config.toml
d_model = 384
rope_base = 10000.0
attn_scale = 0.0884
tie_embeddings = true
MLP neurons of a small language model. Each row is named by its layer, matrix (up: input weights) and neuron, and shows model dimensions 0-127. Each number is 500 + 25 x the weight over its row's rms, rounded and kept within 0 to 999. Numbers have three digits each.
A block is one neuron, or neurons of one layer that tend to fire together. Before each block is what it responds to, as a language model described it from the Wikipedia text at the highest values.

Responds to: Clause subject end
L8.up18:461468469505456476556485470464516524525495528485512505520459510437489468501509518512518499481493494517500453549465475520515480502490491514549516502483488473471531482494511440519516508506490546536523490476469489477516514471482504492489501493498487432528500484516493484476541504486490510507526476490507511539521524500471539479480452527491484473485487551507450527460517457551505484578506
L8.up1053:431476472498483457503499516475488511553524514485507532477458505486502496506508484512507511484518502497480473542485473532495461503491458556509551479513503479497533496484538457527505500517482537507532519452503506491513500500483486504482507436519471462526504508529523463493525504485468503508561482508489481520545496506462551537503487523492491473493477534515465476473530465558491469554533

Responds to: Word-initial " a" piece
L8.up1307:512510484483487479510526510490523510491500485490544441514465491476461480489523501508510495542550513532516502492498508480527497508506458495446490546498487519516497564507528489496476497478510499507481505504505493471490547509491477509471534485501459529508532505492476512489530476481468521490431456480483506445495541505496499503506468474493479498516471507484552509517517519502489511528494
L8.up1428:506437457544469523488493515500509464522517498501513468487527487480480527523498494501472509510473488524481527482512470521526545530506494484534505481470516500487559485525541493491506470518564485497519526511511505531532501522473533533461534496526535537508449523485541528501498501502529530462491506517471513530551505506512517486496471461496505492497500527527507543506512509507547555548504

Responds to: Role/title word pieces
L8.up50:492501497484494467521457472527480503498482471518489471554482527503462509451450520533533514484468515493476486538520516523490477521470501532539517457543493535521530505554516534549475508485525500498472516534512520525548473471513536521546503517505480516511546516502492491495505489540546500526494497549477525483451522477536510521465473443506525496482505478492492514486485518500483471482492
L8.up118:575489478479488483510506452479539463516515486520524515496496482525505485503458521526516501522511526515548503510520481533486512481462497540506481515519497528485484493509502503531484526504531499506503521514462483546511465504530504475501522462508500512508497497496495529502477507555487478520517527505477499522473530521492474486475476519517529460480468451488477459492489462541502501541499

Responds to: Word-completing second piece
L2.up13:513511460544518526481451469517487463530468482490506482493525487466524504484549507539530497489521508552465525530493505488461489502480486521506520550499510498543517481473497496513511523497485460488481488487535516488489473503508484504484489465480517462499505473553490543522503507496449504474478500516448539523469473490533488521516542499514508467483475496519519514443519532520495492470507
L2.up105:504489493502523495561488534531510518552490487545520471519506523507471463527500476532500491496491485520494532482554457527506518487487450485532508496477476439532483510491504465511475508510509503545445538522477536495517472443498517522515510498557515495532449498488487500481494479528493497491513505508478513486512477459504489517502510505517502538484474490496493470503529515533499515499508
L2.up513:533506484535475516485482450531487537504516532506522517504500531517500528473478527508502529504484458492546489521458470512513523443510500455527460505518480463531523496459498513469465474558480505483478521507471504546540453498498499539480508460525502525500485510478526490499473524495497518478487512523470511530552457497501540504511503493472495523514492490493530525473470468548467544458501
L2.up566:492536469450531490484515499490528502486476520487476530488466464482551503503490485497551513453492479516531476508466541479521507515489454500509470481479521518482517478525504476512564518529457516483537481502476474495525469531485486501497457457515534505476521495524497505457538478500527509489497513499488511491497474469520484489505499496449501499487463511508494442464485491497499472526494
L2.up624:481505453529516528507523421502490554536508554514482505528523498470493478545516470510474483514468515510490504474486498491516495527450471504498498465463481514480493518477503491520459537494509494485455475497492513497504503481488462488506475493552470475447502478499533513537479455511526513481504506517479507495497526550518508556480532494485473495470450504477477495492524518494504494497486
L2.up939:524458471496451519484554540477478514502486489521497476481511527458509517491498488478471520487473527471514518490516503455480503446474538479553509512489523512537481519526479482501537518504484530511524516510497513518520519480497494534504449522477498484466506460499523517476452483503503530500526491480505507554506534451477491521520480528521479555535474485494527518483492494497488510512489
L2.up1128:524531450467485506533521510470499456458526522428478482520539515503467519479534515505501482523476503471532505467459496520495521512453473477483483486481491515540500431556480475511478515498494476506529527518553549457523523523483511525562446537465496472424530455496468514505476497473509487470495523486505508485503469506541522507467486547512502479460531484497481470478499484492456522526510
L2.up1384:524469475468503564534530467510478508500469509488519462483488477509451521516544495482512481478496468536494491504504527456486514514491486515496507474481506509487495540522487467510530527535474469524478514560473514539482469505466494494486531478511508498473492529515494491457498483514514517456538451501443498495438474497538525487525533554484520531534473482509463518488514440471489462515476

Responds to: Mid-word fragment after onset
L2.up189:512454466504462502462511482521491503501501536460514472522456529533471516543474496508493479501506480507518508501575527490519470512524516523572480499493516511517565464498503511473513494522442550464493523481522540503506510527523504534518498484540467470495450496443525552477521531495470479467509490511531512508492495516471479483508505536515510531487532502479516507504525518510493492467462
L2.up282:479472488493527529480474510524471493484495486535515484477513470482479524513519542513486507453488486513526512523507516501488509505528511527455491508563489480494545486489500495482499514526492487483471498483476489478481459527504479529544509494483535483487519557479496519517518498526480520486476497488517456534546513508493485507481475524489506551486537492445532497501501458500498456489487
L2.up734:505478458487484500519493443508492491514485496505547485483523538499462488501481493487490502488511527512481466487514486514472507481496464463544513450492496538502530486498488491459471502489504485518474559479494500524500513478522489549476500523516492465497511509521542507521515492495489530462533507529546496480502510523484503487458521510503495454481574534485500508501457468550454462486466
L2.up973:501526473533507535499541472492489522490505498538479497521487527478478488492497508501489503537506509501513471498509523481472501524515494525476473480484520504500446469500480527505488473495490518519483505500472515493557465516502457530549488505511483503516501509485499527504523475539490505512492531542541500522563510485465490494488487499455435491501499465526539510509503519463509526518517
L2.up1224:526488470540468526492474491513495513536510475498491503520480521480446474487515516529519500495479502471547489472441456553479505522469539526501526474451483558476490532534515517469485506518526491477524503482513515492477479518535533499478558467521475511500472500465495488533501498524458511454481517521525482496487502494499464467544531450493471514465433492539513444499499517516478526521487
L2.up1281:507492546521511495528526524521478517500515495525509544438528538472513527476449499491481538499463490546478532454503491521484476489490503518505513478529507509545519539515501508483513473463480493492500451466504515496437467517533505487483453497459499515474498477470499503495448498538495471490514540521492500460500501489495485496500504547506495469534475522487480493502500494464532505454516
L2.up1332:495509506504503477504472451493476477525515525559507501482514490493536532494504509473546467469513505534507441535531460527431502531498486470509495491535507466457484510473492517461515520487542530466513494495520490461485523490505516494438505535511517464528484529436484487492501538513476495483540465518527477464534527507460525540497467507518451447514514507487491479481493523495487510494535
L2.up1334:479490422478509517532509488509508506512460489491498463521477518480490512496439510516489501475492533486533488527502504471518438542504524538510473505482474495495518527484503484525491455517504532465481504471513486515489491515521551539471487472478474510501487513506484506474468501480492492443481508485476579530512500514509512467523520488513527511521508506472506476486466514485497509477526

Responds to: Mid-word vowel fragments
L2.up126:527498493510505477464471503495460503530494487499451476526498513510485479545543474517493504507480474484480474466496464475464413511499520494469501474535508480463488483500521452569468486505499490464498475505511484516500509502495517535482510506488489473454500527499494493480482511508561482501465533518514504471488518486539525460532495512524482499508502508475509470534504486494508500459480
L2.up528:520486498453440487448523443454468501472525500497517504541489462517516541528511531486507482463484506441516462468494528474546507477519508517528506449499470509476520542490497464529484526498502472531536507480472483507569523495500520560506488482490506449528514453478452497491503499464498501484475521482516550506513507483534508493486501484483532501514507524482561453502483500523503512570523
L2.up571:518533496493477490524488479441539479520517523496463551527503540536528527488487519462467505472512524500504501513535474519509529483454472528476449483502512440469483506528486505562503506540487522487496484481484579475551513522490478521485536494467529522508546508474501478480512484501518495491523465506531484516501505530512504516544475527492516463524465506500497490553486545531479500532499
L2.up861:496473497491444484487449465520470503509452485557520474510554496493477513506470471505492481501524478520488482539541475518519545524507478481516496480437543501532492547505529498532518517526520476510540512485525512524544498463491480505523504518505496476511498521490504541531483532521509486475480527523484511492512484468469490501477510514527460519440544535506485481506497473532453502499506
L2.up917:519504458491448502495492459507489493483469466525544508516493507535494480538480518470480446487522518471495495492529502489540519507507541534502490512496467478531484482530506515547481538522474460508543501468523484513519439454481446510497445527517510515502501446482487518483425495491494497505447519544491506476530524527520505512529473448549512512496499523497510535435459504481492548446529
L2.up1262:515522511511475534458501508517482543519511511500510476531464484509517506509527522523455455522553428534512516477502537514498474491496443468489449494522509456472484503532524485532447470528555506507475473499525531484508516487488480486501504532500516476439499454501551495476459519540498540475453463543514488484520498512509496504485551493486535489472517503485483493507498521495485469484522
L2.up1504:501499542522523543533501509524553468500511473506525472463476495532462507509575473460455479481469495508494523535498479532516510513482484495508502524474530496528501479504519516485500494488495505461487508519481518471516482548487481486528472540480515436507520457476509502477511521497533501477499531501501455523489476470473474479515515496543489495458507480524504458495520540512518501519474
L2.up1518:508462489512501501511480487514443512566525520511453549515495503495528499509517522506454496459502522475545498498515530523456524508452481431511482492513508512473505552488517524501454505460468478510457506445494503474491437507550488487511522517482470474500486483480514492510515522551479514487510490497495463540529503474432492474473506509493474491472484482494506516492494497514519496532534

Responds to: Mid-word fragments
L6.up269:472494496481480519490491500493462496491460492453514526464468499469489493533502503498515484478464492521520532475503461479486506493511500512525482464487510515523485478514480524503511534521489537505458533487457519472506525436481446524510497472507579506485518473509528506497494497529522475500496515487500485510526542501513540514509494506477510518479479496579514536504523484490451527514483
L6.up764:540545503527489484538497487484519482442496472466455494524512505510490464481511480500449498519515500500500478496468540486521479486508477514507472540505460497529479494515476523515467488515514519473552504494494511534533521478547504486497550511481561497463518473488498493534514513523470475524470485501481517480544509509503539530498521515485499508507472446509491509489490446475516503447485
L6.up998:500514499544505515512523466552501500478550519496496532509474475460504467501476499486515512489475479503527505478471460536520462516514501510483506491545483513464492480499499531542579527545521517488496521477502483504479517459448500536527524488527513500506528488471444479507525513490497503464464511535528489488508493533488502481516524523452469545507478509478502507526477535455474469466493
L6.up1487:472540475480485473516473497551534468482464472503502494534499519523536498511500474451465478462486522477465510477459487549504507545471519523516501524499498443513527499502521547524463479500508481450477515496518468524469503432487495541516477526545528497511538536486521513518477520507474522481497534505505462502475505489500507508524558504518498535502481496522486509464508532513455516494483

Responds to: Sports table numbers
L8.up57:487514499494541501501521532521506481472526526491504510510494510495512520518493506498455494509514486533522461492467479500469501483517498503525495523498524514493530508493466502547512496496490503509544477520511516524496469540543497478523505505462494465484514457507528461486480526525508456469505477515500527501508476547486474480478513479487562502498485497513478523534489493490506555483465
L8.up666:452497534449516534525474472471548462520501473517479497478510476484487488467513490455469505489429494533525492484498519539511483480487497477513509497491513562481503514517492513489493521517500486495500528505529503537522496540500515452477443485505523462542533474483473543497476499478494507504516503472511474494552514520481469469505520539519493503512437489537480449466506502471527510512524

Responds to: Degree adverbs and -ly suffix
L6.up1005:512490492538492509475519500506476470478532513491533498518531499521549507545486512511506504558515429470552516514473498511471530478536475522513538506524509483529490544489510473483495521471480475500474515473528528468528502509564509469496496533448463519509516440481492555481511460508481511519478529465473526525482494497488528495518485495464504486514506519504487529503530493477429490465527
L6.up1335:502485460519477479514509520503509479519486511503470537532481524527473493508534492500477483491519522496479487529504475444495513506539517521493450460512542518489526525497522531507508494490542493484528559432473512538475474510502502566492520483512479479469510517509513493529476498487518469496470506450507499515473563480498478508517496512504492497481493500522507482522504525500472472519524
L6.up1464:494537491523504523476524494493504514525515492497503494497549545501467534542477471484502524502476534465522506485506482499493491471492508501517514461512521477539502457548485501491525550446525521509513514490547507510468504466528493473527492564504491515501487505483475525487500450517541500489488518506491475502509567486530518497510488554515501530504491472480498518485448474481507551488546
L6.up1493:498497509539508477532465459471466509555483522482492517513524458513493479514497483510512551482503535500476484475436500495527506496512460522472512498446501519546464521525496528522535483508497491484490533461500564496506530458501473544517471526540470520466490529483495522505495523524473507485524488518490491511511516515538500472559485527514524536500507468497474507471471523434484513487516